MLP neurons of a small language model. Each row is named by its layer, matrix (gate and up: input weights) and neuron, and shows model dimensions 112-207. Each number is 128 + 24 x the weight over its row's rms, rounded and kept within 0 to 255. Numbers have three digits each. A neuron's up and down rows have the sign that makes its largest values positive.
After each neuron's rows, "fires on" lists the tokens most often at its 100 highest values on Wikipedia text that the model never trained on.

L12.gate899:099158171135112114151082147089157183123121142113131107094149141134187096134113142119100149129105102123122096124142087116144150110107139147126092109144138114117150138123153126125113141136082122149117126127138129123118116141205085151111146109152123156102121116119125152090130109142082102134
L12.up899:141122132092117103168165163152128176087101101115132106092138137148128167144118109114126184163123146145123148111124140150109117127114149144111073156149123126118122141142112141148151131103130141110141100113174136120099140150218128131147117127070167127071101137166139157125138114104133115114
fires on: " |", "|", "m"

L12.gate887:114166132106102150155097140121158105138124114129121112124136121138150104142139154096122144113149070139112180098115171122146117122081162110071161127124108170143139130108119181116157117154133128152080096143120153133154099141119125138118116155136168125179130086130164079134101101115161112119
L12.up887:146133154144124127099175133095118156079133136172130161118137105133165108146134120134126085090150138100115117144148144130109130133099086130111130108117077138167087144093128146075147106084114110094125122137102092082127167101123123113135154114105127128145096127098139139162146146116120126151
fires on: " |", ";", ":", "|", "d", "m"

L10.gate891:144157132150110125110162160081088106103072124103087125112125157116153104103104148084116138145147110126071121078132146112124119126088044110152093124109160142080129094108102128104151143155173144147126100079093137128126143158110089126153147165178158118147136145098127134121141125107109110132
L10.up891:167094157143123158120122137113069069125131120164084084150132124100156151131147126125123137144136098132139116127118129126166117125085067120112137133145142147160136136130117129127125101158133115135116161120117097130124128174110144155143111153113133085088121135117200125108138116116123130087
fires on: " |", ":", " /", " of"

L12.gate1018:120154126129145132143166122133134103113130161095135140094130157124128130101152136159120123141105155143088111103105128102085107080100111110082147136122120147076117079126129184141135124108117147149078131124141144136116121102125156142118163114131159123125097111096122166078114153108202117145
L12.up1018:125145093147165159092142130119171141118123077124139107131145166091120145158140069100158160108126160147120162161149140127122120103116165126163136085172124110144157113127112099150122127142142152176103102144125166138138124158141146121147068144164111140162129107097148120085137074071150162178
fires on: " |", " (", " 2", " 5"

L11.gate693:147125132157114102114157155139166127125099086120128113143133124139150127099156091120107118085149150109165138141151136104141126116128112098107109117169101116121139120141076111120184098138092095191163145126163170109141139113139109120131103127121124125155117132122151140128107177127122134162
L11.up693:132134169118089132142114158106146145096157083098129114144168117124160133087134106122164088123111115154150144129143161108152151143116127132141102122103137129146094114156077106120112151114167130139118090117115146141118105143146134181144112121120127089125144120139147113136178118156138105167
fires on: "\n", " following", "===", " "

L10.gate890:135130145109097080101118127054113118104165126090097127125158107097131108183106137135159110156111127101175134095128137125114144100087110142093103161103157165114115147131126171142164144117131163127120126114122098108093145131094166124067147096122135147092162105130101144138148142138122098111
L10.up890:063128121142101150123115144153140146121172149070097134178125152095119092186147137096104101133135199106129131115122136131101126135121105185139139139121121124103139104148129133131143125133129103117114103125113118167098113152126149089096123134131111144117153128162085090153145138136134104123
fires on: ",", " 19,", " 6,"

L10.gate435:127152129120118090119097121141111144071136124131106103137147096158118122109104143108133140161134120141127175102161117125157110130149096112082102121105135167154138070082111149174136114128177135130171131120102108108151127080154148082065163093157129124152162087118122102119139110099146113130
L10.up435:091124110112122116094099117184106072121150134124080145143120128112128148082135091147110148137128104120122145102125135160113094113128076135109158121129147115091101131113122114170116091128127110094159118147110098143112141136130152107120171116120110121121113138124111099181144155144106129151
fires on: ",", " time", " and", " example"

L10.gate571:098142144135118133123117154147117163101155126139091092150193098129136118109144093104148126087139097159134130129174122118123125103130156140143101148126133113157167173119154170142114142153150179138147110124116123150101103113109123146099118135140132136123201101136121111107091120139139136131
L10.up571:094094145160115099127151120185101142124104128137115130124152155133153111128094090133147117119124113141146157131117129106164121103134112177136155136131132115162134090125112120125129121103121152151161144101090077109130141120113118162142141117120085082138148142160115150140094210134137137155
fires on: " ", " later", " was", ":", ","

L12.gate252:151147154172144126164068174125098118134130150116127109095147157114096127115100129149142142116146124118145178098121148121141108105122090111113117109127150137123087114135083172125095101136095105133169093151133139080123155120136096131110134129096131126119074099121111115149119097127142125168
L12.up252:130134060147180126148149132106094151143129130086116106168154171165183184130075160117151152165125155139149128119131130138166127121096111113135170099106082118125101107110109144129162142130128125111121120110126142124127122135134117110134136122066169112136127130168112137132157131159125139157
fires on: " |", " and"

L7.gate327:118170132124116178139122134157114140126100090150138089139126112122126117094148148057115101184116121121120154126103161118154144126125136161150129136122110119138155093165138145089090117121160152102122121046129128097099097118110122099138145139098105126104164090129104127147105158118123118119
L7.up327:127128113119080109156142108108106122108124114116070128133098101158142119110114148102168109134130124135127162161123113118165114125124092139130110114156122126121130103140116151177134126138115131169104143131128114142145127115141153115129120146109131142114178120109125123123135178092121159155
fires on: ";", "\n", "–18", " Design", "."

L10.gate82:174143123139136160137209140116114124136106120110142117119102139102151137108087122111145102187110115125083089124110118155123129156137136116143110116107137144120136156122091125170155159124154163160115128124115119150108131096141106109161172126163137134133179104139139139129113129133121110139
L10.up82:152137108102103176165129123148118146128077149165138128174157167089111125138112107113112166168132173105123139147120125121139144096097123101078123151146158084147109088101191131129176123134137156142105146106117146114154119159146152134103151100154110139107146124126101088137116136115131155149
fires on: " |", "|"

L11.gate1000:172126076130115189134157145129114122109069127102115118144135137111129117115132109099139127123104076132072183090150154177134087152117106100175095080156182129132139127115158118165131120135125103123151146150126144138131115109150113119100123104114161125092126123146163128106089161106131103131
L11.up1000:114121109090130117115172136116157122095123137127126144068102133142144125105148123172125147114137134131147146135144101157158115179145154113131160109136133129125107134129128120169091159086126152134145149130079136141138097104139156112089121158147118148095127108123156143103099146125113155127
fires on: " be", " O", " was", " is", " ("

L7.gate259:125135157116166099111129126067103127119105179121166166156133092096154119114136159120137111131134124104089104119149173118134136170134105092115103119124147101089158121158150137142081168073144137142109124125121145143122107123150103109129115105132167192123126141117145176122091118094088122112
L7.up259:100114148120165161112121122123137091122153144115129130152157145122130170144171111181112109146147139114132153123097141115155091150099104144121087096148132135127123137132099100131113122125139084155166122147121125118143127113131128125142133126092130139153154144195112127107115134144137088140
fires on: " No", "th", " no", " '", " o"

L12.gate862:150155114129162120150159117123125124100145133111120092116099116128140111106091164123147121132115164145146142088088157138064116110130099117131139115127126138124087146079113141125113086123093105097140123112146146118125116118129146136135146107101180142144188105117118192122079075087180119112
L12.up862:130141127148146144120151150122120104124112135101159143118115200076126118169128148119130120138154154136109093090150117122129119128116119112118076119118111120087130117103140124135118135117154087102138112099146111134159129135108145140157109109114176113135211149132125137125145120070112084180
fires on: " |", " 1"

L7.gate556:108147174115101148114021098151123098122099129133132124106197156081122120149116132095101148130145091104092128116137150159087106116158150159121095141136120125131086155091154144089107126120172093155127123117166133094115110127146116124076107157160141119113114134068118115107102087125123141129
L7.up556:138118118128168110141125156153107129133129141140140132080145150125159118110144136146130157101131102165107122109108115075101128117125140143102132144122144135165125118152113122117138129100158110116121139135145154125150175108145085116098147143168129128153095134106124142135091173145129109116
fires on: "ed", " would", "$", " W", " passenger", "i"

L12.gate684:133130085116111100133132117082115137163147129207079101118211119152124155105095145105141119143095079135144150127156162101127124130187135116125130113122117070132106127113123182143152130123129155138151086091130153089104164134124109125122136139121106111176138099125141119115135121141108146167
L12.up684:082129129110099140172199111128162117121149134099118084172148125130123102137096123120121072138116121131109116100141118134151134126124111162140113075133068175126147098106090145123153103152084139098116149118135094159087110127187141057115138170140103150174192107129088158138115137118112145101
fires on: ",", " and", "\",", " but"

L11.gate696:165142176135146137157168154143144106162156154119101123128135086132090119129055155107161111125126099103138125151146107124131136091137098137080132109150160137112135175155112119181168110102157114144117125136130139157156123125120157143129116139197141169145140124115105089120125120131141149100
L11.up696:145117130145139111113128106157126125134139119135121120161155115110090125131114147099137101115143108125145156116138118115124117154138117127120110134137133169111114158159118132126125103163168134180120102107153116102143155126110097167123090114119161129138125117142149125163134115169099142084
fires on: " in", " of", " with", " to", " from", " that"

L12.gate915:130128146134106124150141129107139185113152134143132129086134143106078133074116142064150111155092126091113123178168159109118154114084129117123092110103121120140151129150097127098167135139140134163092101156088140107144131134104093096072151139131132113172156143092125119136096111106111121133
L12.up915:135139112084108114153144114164135125129125087140134195131104130177083135113150116110144117136160114125083146131184153115118122168086118132132132145104140103145110117147145128097133098134156096122115140095139173095144140122128136136104107091163129176117202142132079086162147124139116118125
fires on: ",", " of", " |", " the", " and", " South"

L11.gate642:108146135074145130150146127135133130140155088104111128143159121150136136115097140136115123140124136118134149182125105144125085160151092147168120123084166157127178133106112111163158133121140136086117117136116133140118160127125135113075148136172111163121168120072063110111120141135100109097
L11.up642:110134075070153143131128074143147114129139120093167148119142083135169082158096105165154080081177118131098120105136105079152122135143132114125139114146133149094133118128100136121117142134123130142121196132160168124138072158121133128154159126152168125160161112095146124160155115115096111082
fires on: ","

L10.gate478:111147113144117152145100124135141133148110095149139094149117137095144123095134145150126153153130137121105114126097169134121094144103113142152153161136156131136082092087158110169137118130125104097134068144173111105114118126172094097119153135164168109174110097100158103111135120133089096124
L10.up478:102124151084116138107109139101110108147150113120098090113129158168114155140124179105127123125089159105138139120121116084122123175132118104142128098119130086144104131156139087124090100147113134100167120123110157136107081186092201119144130098138153148121128113150076094161124113156118095167
fires on: " on", " by", " at", " Ja"

L7.gate86:157159145145145125146091155132141147110121150126110178080156163126124170163150140105127145090152110147122145142152136129157121115119168160107116130097110110123087133098123164113157155097152143155129146110136106100117119145172119154109107131145156114152126090119119113121101098111134081161
L7.up86:132131123119125129133117134134092057155169174132112129098158109162120153142118097148109119138154143117130152138118100100150122138139166126104132107084132098146146095119117105101122160121163151110134141137146104123096104161135162121131131105092075107141152097146126151104127186066113152109
fires on: "'", "\"", "i", "$"

L10.gate265:164165135128120133122158115131097109094127116090100144147191133123138108112122136075181108128164110148132121096127100153133152132160089073115128126109162071115125098126113115149124126141122122138102137099091121120104106183162167115167140128172102110154153111121128148127142112113118115085
L10.up265:123122141076133140131104104160122120130103124114110098199122130141119132100106180104142105091136129131177136123150142107073128081054123127152145094119097126165118109116079128140096125112112149156145130118139117132134129164105129104131132098095156127167155139114115127142116126137086147092
fires on: "\n", "===", " while", "====", ",", "=="

L11.gate402:132127128166155143128147170151145133174136132139150115157117063123115122069127121106127114109161130145141132101133137112126098123147130099129122133124111142109110152101177132165143144188096112122155096119080149101120070112127159111138112190079132133118142116118145131111120065108128118109
L11.up402:118137147140139127121119152149081115127141126148162148106102128139158144106157112111126116149125143125140111105104093100153105176161153120118112131160108155126115138119116134155114107139097122175099108096121128085122143106147111123210143104091139113104088127115127132125146127134103098133
fires on: " on", " in", " of", " released"

L10.gate820:115117133092156152159074118119197178123123096078122106169167134142081135120127116135074119146110140139127125137143108129154075101140080137114116120129138161112094124087093126126145133109101104132132092156143112104145113121135146059128146125179129134156120107126114135111111126101065112129
L10.up820:139109121117088139076122102145126144151181119132124140145133139140084120123139145137120172121149126124136132118091143135154123117107102145134123125126141116102064033145119118089135121105142127123155152144118095152094159117088113100099095119112119106151176144155146113182121123187105111133
fires on: " and", ",", " is", " was"

L6.gate194:103123147144091165163121139140133124153128120096116119119170109132131126145092130111119111110138163108116156109134099148137139095123103117128099140137106125128108142123126144127118151142104166115129129123103117135086127151167110102131125109168150123082141115098154098162110096135150131111
L6.up194:117125119149129109095118108111150144151084091094162134118133129133105167160156121152150151141131125134129133090105139130145137100117167130123128130114129140162091106160140141136106143117123116161116116121157107097137090144116175185070137146115159140108129100111109105141111153104108109153
fires on: ".", ".\"", "\".", " She", " footballer"

L11.gate415:112142095121125102140153103113116115110138136119147094109102170102128114117126079146109152134140140177103199130097190107108092102125109148136140113155083103149097117150151149176127150080098106086152085118145139152145067113165121119073154122117121161136126110106103157122137113068170128150
L11.up415:089132098118153113109128131102095101123128137155174125135106148106128134085147163162140110153147081135110119144111136154130133098126130119176109148096126147116129107118159142123165122118146162155088134094147130163124179077162143093123117103117127111148115083127127138113128161122091131104
fires on: " |", " (", " +"

L12.gate413:195135119103196152141097123111129113116137164124149090139146117129127132133114125106152094121163101139124159182173097172152121117134128114140159066118143165110128144140085122135161121161107121140086091156093136150130166133148141155109148093102119131121134100126150150117127132146127111130
L12.up413:131128151109099096134178119111134142102135164128136127115140172111081156141144155089121146105123116099121132124125096125139129166124155127086176174162141179136122124091140125150155138093098155166139159156124110092079148138134091128114128100079122142124160114109197130125138157090159111141
fires on: " be", " was", " is", " each", " first"

L11.gate845:138149186110158198143119109088118138163123132109114093135121117118102150163072116129168123119133105107128135136153127181135132092182097142103145105108095102144095122140111153162173093153114119119150119104124140180151114138137137139096101130194141154162148121113117144104139092125101101103
L11.up845:087119129083110147117096152170136125132138120165127135125168146140081112110145107113115145127135163104181112164131145144110104125117129118149123095072166154140120178132131146106184150150120135145106125102132087120133127136094145161116122179119131062137089134105119085124095105117098126141
fires on: " at", " to", " that", " on", " for"

L11.gate863:074128136140126149170106139147110145168122118134159131164087150127082121097129144144111060171117173170094123171122143116134092125161099170135077149160133134123141109148118160119126122119123101113152072130131189123139116124125144103115101157093124109113136122093174131132114104125126144124
L11.up863:081131108121106129118132122089122108161119126120085130101107135138155168119104168105116111137135110131065113125114088091109119145151147134120138113137157111126118147106153141160153135125149149105090138095124137095143156136086138143154107127129134159124132137165156103149109149120093081132
fires on: " in", " at", ".", " before", "\n", " on"

L11.gate902:125136113158150137139111146096127154148149090141142110148143140136130163116096160097144149111106098145154139155118125139128158116153123179112116148084131107138157127134101181135081107151138194115165117099116135125103141147160129179109117122142120120103144095112143137113122119155143113106
L11.up902:099135121117134104154117131112118146134149123143140100167109163136150219151062122121089131127113126162181177114091185164130168119155125128087152149123083099157139139116158145119098101127124151117146119120135121140118117153181145136151137115115113103125148143132132157103163145098106114170
fires on: " and", ",", ":", " |", ";"

L12.gate667:134149146128111128130130133120131125140117155077138107170186121105127081111121100130150104132115113142164171113135121124109129129157129119133117129135131130121148137070110150142152140143108109131138120120156137104144124147126135112102164135173123154143135110097070110079126116116116143083
L12.up667:139139166099137152116107145124156085128087145122132145104116163141104112102125112180104197146135141143150150127157097096129084096119140168114130148081140158160108132112125099165094152122125156117129108114121147126151096142113073117119118110132122125110110118192132093133132109094149108172
fires on: ":", " that", "\n", ",", ";"

L10.gate320:149152092125107128105152140092152112103123073090077132103137104127157105112090138125097160135139103119124147047083145122126134074075092124129100104138112162086081139137135150128166093153090109103141091141141139156153145096142119118142136088138120145149109119132092131094106157145135139144
L10.up320:130117132166113120123148130154123114109138076128091144123143149123120123156137127151122091110117119152136125119159181100120115128142130135092099157120117146120116073134147097135131134155147104178104139140150155090122122155119116131148143098133133142149135127136144120099115105120129129155
fires on: " |"

L10.gate232:138138155120131110174096153154160140111083133125171152166142136115123133134084123143118107134121111100167114156143150144099076132092134073120114143127142141131142142057137141100138120133144119123167097141092131140114126121137111103076131112138122143108154092097086107124132119114129107133
L10.up232:152125120135119138142153148140103166116105157145137125145122101136118130110124117170101102144114137124133142118116133094170138125154126152103113167118091139123095087122136137106117125116146150117161150144118165194121116097062115158115125081127079129123137116136142118098171118092140131139
fires on: ",", "In", " |", ":", " In", " in"

L3.gate269:141146129158136084132136112158134106160137123138148141103130108146118140125122134135127123144123138124112158140147141133159153121099132170098163135163117143113100116117140120135140138168125153161134127119130130132117118085114147145081143130167156163152132102138181148132081120120077134124
L3.up269:127121153160067101127102109156132118108131141101141102143130141159111144148140144115079140129116165118092156118076143141131115127090140133111130157148080131081091138159181141125124145167154131168164111171158171110090126110104110150059143106154135194140161099124140144099130161105116142120
fires on: "===", " ===", " known"

L11.gate1023:134097143145148156107098170093163147123143137138115136138082128135127151170108126153120110136133127164141127137096121073139145066107174115107099117134122122118161154105121122144134084195140150197149122139163160114111157171131142123125137118123148135125094136136086089145096129124090101128
L11.up1023:124108168110147181150147130094122145108115111132089132136124150142131116114131132139160116148125112134088118124157156081163151140105073159139122145131133138111122116102162086167120142102182130107101098135119125140127151150174135140137170125144132136146098122112129173134111086108175086120
fires on: "==", " ==", "\n", "==="

L10.gate408:118110142144091120151152071152137158133091147094115116115143145168137163155118126072129122133107140122165107079142149153145128081132158121145153130092114133095157143105180133119140118151125171091139140111131129106152142167140155131154115098156132115168114153129111143108139172139166129133
L10.up408:156139126115120117112172101095124117098132134170116124135133147180140123089111133122148127158154140113130138151147129157164089113091158138131108106109150118101129133146158126125132159119123140134139097066126178080130120171127092106148141089131104117150078105125131125126153127099130126141
fires on: "s", " of", " and", ";", "\n"

L10.gate382:158136114111111159131147111143142118082119080100066119133117139084107136151097156085110123134115092116149115066130139143136116166134104133147143094092136148113117138084137154140141118135126138137093121119138203133143125124101125107122131132181119155149130111153128085088085181087140137149
L10.up382:107128173086085078136150179163114168108107126143138106155143178149154125132117135129181104103135153114142132149119135107095111114138124123110113137116135157083094088088096121115106136091104153121140127131122092138147105088179177148139129150117134121133140117101124133134146141158106118171
fires on: " |", "/"

L3.gate878:147136102151138149157158111110110121116137124114129139111120104133140160133123153125138110120134136079134084171108106146126168127101119128077146137136146123183121131096152107126138133088149131114170147139111150100145114147109135132134126165156100141082131117077115096114153124104152127139
L3.up878:188148092138160130151163102119095091103145159097154150137119152124163162133133117123124142133128127112106084148131119153127162116137106124093133108126159091167099148120168116133169125082118110121140150108129167137129151124085133134112106173153099157138129113086129115125142122063144153178
fires on: " Massachusetts", " Angeles", " California", " Diego", " Kong"

L10.gate577:127150121105120173111166141142115099069107104122145103147127138126142182148116204126117128148115167156115104079115099178174127150134124144112150147121104123133140170111167087101128145147142166114121155138074129132101127150136165154154165121137142157158126132156136105108158083126185117168
L10.up577:117128108088117136093103149143123117161091172127173162126163155108111104095128123144123111152085144085138118160158165110136130162118138121141138154147154136107131143133127111145166160124150108170190110165117162119107080146123117158122123128156136115112125121126172094112107101101139173153
fires on: " |", " un", " \""

L11.gate397:171135103167154130112112110153149150138118126123152095141120139134117146115138122110124120180111137121103101112102113154156118136110142122130168121126127133102157160098142144142143131135128150136153127119115161135124109125149079083119152085142142177133171116150137115133110142105110144175
L11.up397:078147133167152146117141103138098149134124141148145154153102124140115149114167122098158148149143163147067125140154216158119120121122133105115172125146114100108110116129174134133165125110086134094100094098110095144117130134108144126139132140140130106172174103154102085105131140116136119161
fires on: " |", " played"

L11.gate273:108133116096134116105185134101170126099127112143107115100137131130077165096100096110080118113137149128113155116097162142114146142109104119146152123124131143108103119117149136209145132114129135095149109084174098159086095135126105146078108110150145144111132124110119113120140121082102121164
L11.up273:106130135114094117111128147087134119110169137119151112138134103091186121122211126172137144121149111101147103150159129158116157126126134147135153102136138129126132148099107114142115112165099103099144159124135152101135146120109149076114114101114120124118116102121137114120103118114140120116
fires on: " ", "-", ";", ")", " |"

L3.gate505:123138143123142150109130138168131134093153113129133082133105110152098142166171167078100107143155072122139149147152139105133149110148112100104115099164108114167154108135154095144145156122173122147195096105085156133155113084099156146136096141158099119150168111108125134133123116129159155151
L3.up505:143161137120137164117138137142135143105128122129154092132105121164097136145161159064099117144130053125127146139145143101143150116132119088097111076142106117163177100141146123139125166110159111152182101100103149126190122087114153140134102166138118125152161100100152131122125084113137143154
fires on: " Massachusetts", " States", " Texas", " California", " Illinois"

L11.gate813:096134105100091189165121133094131121099105175135112084159143138105081112098103133121167073170140131142149146173159182155131117156094129145152119141099120094139107125143067145139151134129160157103116091108122158111129098145152122091096127138114106106106140112116126072150140137119155144158
L11.up813:100121107136056191148126105095132109082092167131145119164132154129121153130112101118144094162130140141114072166105162123124130170090123147149100131123129114133120112151118121150141140111168129111101125126086150109133154160141133128111115134105126150089166140120130143163158147096111143164
fires on: " of", " in", ",", ":", " for", "\n"

L4.gate732:153135119147142144162073123106114087142143130125114141115110135103153148107150124145119144114117150111110110113118175144180141201140140134164144102124103142166134102089109086094144138143095118138084118144142128132111120119153121139144146106126134127143106134159175090111122133128108162130
L4.up732:089123170093145177102137140095131144145159141121164140128143169117150108121154125121090153104125150107102150136104113138105176102125149134096137135099117131112113126084105134122138138110150106156147174100110078092131105126113127137112200148145125108152106104142117092157118122116134129144
fires on: " She", "\"", " rock", " Mars", "use", " forest"

L10.gate545:157127086199095152116156128160124092101170092125092132113117135112150113148095124081142117155123115101156144104117139144126159111139122142107125157124132169112133143124161130135140134154150163132139119126123123138193123170184110122137146105130096138111130174139139091097114103126138139155
L10.up545:154117150101121088106139091140148111120138149168132100094138090140131112127148105157122099136178143103124163132101118143113143137140157117180139119170164134093115094148148143106146110125091117096139139121151187122139123090113161140119155083129119145151123123134112134088070163149142130115
fires on: " of", "s"

L11.gate63:139163127092117130111102141078084074137122135146092139128172102122163113146113157141136151075140104138148156111147097141100089172122113115130173071121176148143141117122097167156133120134153160121126103121118089120104107152132160137106179097152144124130150135102102139162151106129137119121
L11.up63:086134156093110131143126078119166084142136131089110086154152115150161112129094111100117082125110126120147129110124098126126125139130108151103082094113185149130159135091112129148171122125153133092108140125123127098097156116121138065102138140143144147158141119109063114155131123154144143126
fires on: ","

L10.gate756:111157117108106137183124142124163168126187133130076117148152110079180105115090126113151126117138104129164159179165124095108134123132132161136147129132133071148074154152115145138126137152186131143148075135129140115147115139158163109090154167139150128101170099128131088130125173143124123120
L10.up756:123155140164117108154127123122144146127124104144070118122131054104136145137123127135120141124112114128110136153181121086138145132152104183121115157165103127143159132120132144123158110114152143126168119089145146082119122161141101085126151144135126129113144102142146131168183123109172135153
fires on: ".", " (", ",", " York", ":", ")."

L11.gate952:113134154140158147113144137124146085141166140118133115160130130127128142149101104125119111130142118095172112138099137118143179117137132134174121108103098132099139098170140138143135141128111159120123110102110143131146103138128123111150054140116114122153128121110144135146112109155168051123
L11.up952:110111162115136174086135089113132093161161151125157122144125127097127147117133130139117154168145154093159112144105123112132125127128151134149118099109107160087109125140182117123108129114124130129178136136109099125138110100076110134149081105107106076111103146115092112137079149147121115171
fires on: ",", " on", " to", " –", " and", " of"

L11.gate64:142135127123093103161111121107165127098108130174101159149140148109135089090077121139119157175118101141131159083139154109122147132094111165089122103132115118117078129127142124142112158101118105128143145133134132095135147117160113142066142119130109120136146128079127110109113123171115100114
L11.up64:100125118142118129122122174150154114152129092121157169152120139114116109099097141124059116153174166158098097089158187096118132144110119134144130089123124158118142157111113134156110140158117121115151120131128142083083079123110088095135122128130105120118126105125105096148133146123109136114
fires on: ",", " and", " –", " or", " |", "-"

L10.gate172:149143112098140112095090139150124112177138100138131172128138147141138142129130184118099140129166136143150115155133115131103158092111163137152144134128168134077141141138156112100112092144170110154124125037149137121099144143130129143135152126179121112165101117129102117106144149161118140127
L10.up172:136118153107168133115121134149156144112085121125133080148138136166121163112146122085118141123157128174104151128137158135161104108108154122129095120094139156085155160123130157110131115148149198170159078139131130144162121125110113112145090108124074119157091103142118134148137145137103109161
fires on: ",", ".", "s", " &", ";"

L11.gate673:090131111143157143151125168143116172151113114159135160135170095119108124107129123151125088157114119154109160078103143121180102124096149105102142132097077137132163106115110138088133116134152157167117098161124124111101144112145105125137133144110155136142094134154118092113128119158113121126
L11.up673:135118142107154134145137170084133168098123117150092170144130123164099126105086111128114110149142132109134137110110106135138139120094118154107108114114072110085144110140123134148126138125099141129141144133160107092115131121135120150122138139104164125124133136101104118113158138154105125128
fires on: "-", ":", " |", ","

L11.gate734:136151118114104104145087088123159118117133142095124125129146128131123149119111149125076126116094118140167187144135144105143109100170127145109140119153113159147194126110071139139107150131112125149110102103134155120121125139186088122139139138105142143101140103172102100099089127159141141122
L11.up734:126144104120092092146147091122107110133130112112091147142134134134113120127070115166112114077111126125107150135173143089117125124141092151113147148142108118100161115131139139158121161150161101100116158157145156117152124148160122131084123123120126132106166139097094126105130109169152144119
fires on: ",", " \""

L12.gate492:122152147145100159146147128145149186092113138135131109115161150098159125110096135106138116199173166133143135149110171134119099138115159115137119155089104122137126127164106121088107136140124142115147113135138156107146111128128087123148137185147136127128168098134131105117110128076102113128
L12.up492:113137109155069097133087114123131097123077121106142122157114164106189159113139124166111144111162159142131120087180125141105121060120140138147107152135132128168112111132194115123127091114119137146088129089147142128103100115103165135110172169113117126111124133112126095167147144094131118112
fires on: " |", " (", ",", "-", " of"

L12.gate467:135155103101113135142162135150153125082121132138154165109148130125144143099122112122097147125116159137180128118150187124093129074131203129119096134128120129118111156110122151109145149092109137142103108113140138097125130155139122099129129137121136170163107088135105103122106132107124150120
L12.up467:121129113117104111130170096109164144089120154147153114089127166094125121086136126128134137139102107133158119063134153113116127092131152150080120116176150120099104172174104157120179134154112122160125133104103138089104110151144125102126120141137124179163125140107087114110143152146121104165
fires on: ",", " United", " Japanese", " =", " ("

L11.gate628:119138127149116079193118154061156151110109135146103127130136160134172111139114147145107156091096144094157149132061104086129120092119126130131102133158142140098104138093105093109145123112129120127113121120111131106168119136148079120105099099101151155103133128119080114109155140125107122122
L11.up628:121139067140128112125152087097174155122118126149111133157100167211121124114102128148114156183090150067120131124138137123131120097156100119158124111144135127100110144154116108123156187137167176104139085136153114084115150166110113113135123149118118152157131131125094118163127117153116132107
fires on: ",", " in", " |"

L12.gate688:130161100102107113142142195103094132095155152104161116122116160126117130113148101106097146150152109114127115128100157125097163134095094146066124150130129141109130134130129156127166156131102119127153108142148105126112090114133136115108180157124132171120122113127119131097109112078178107125
L12.up688:155125105145109121091133135139167100070113150170152126161094111098141140133102098140145176125126098134163121129083143110066164122127116165118102131126137098070083135147144103172135164119122144179123134100164121094170127102142114131115100126092122160079161123165156140109130138095119111138
fires on: " |", "---|---|---|---|", "|", " United", "\n", ":"

L11.gate738:125134148098121148160137141131145147138143170130109105144200145113106131119124115120127089117134102140143123155124121144155130117160091168136138134110151108127136125114076157134070104151080115122105139140132150181123147115142136142082108136098113126160160095077149142128129109173115131099
L11.up738:098117121109125142163120090161131129139119106122102143172138153095121119147122090150079127098117102088129105147146175152150118123128103109079143129138159167147144145100140082088099098145160123132129113136086122131114145108120084154096113088097131119147137123141128103142093151163085120103
fires on: ",", " ", "\n", " and", " also"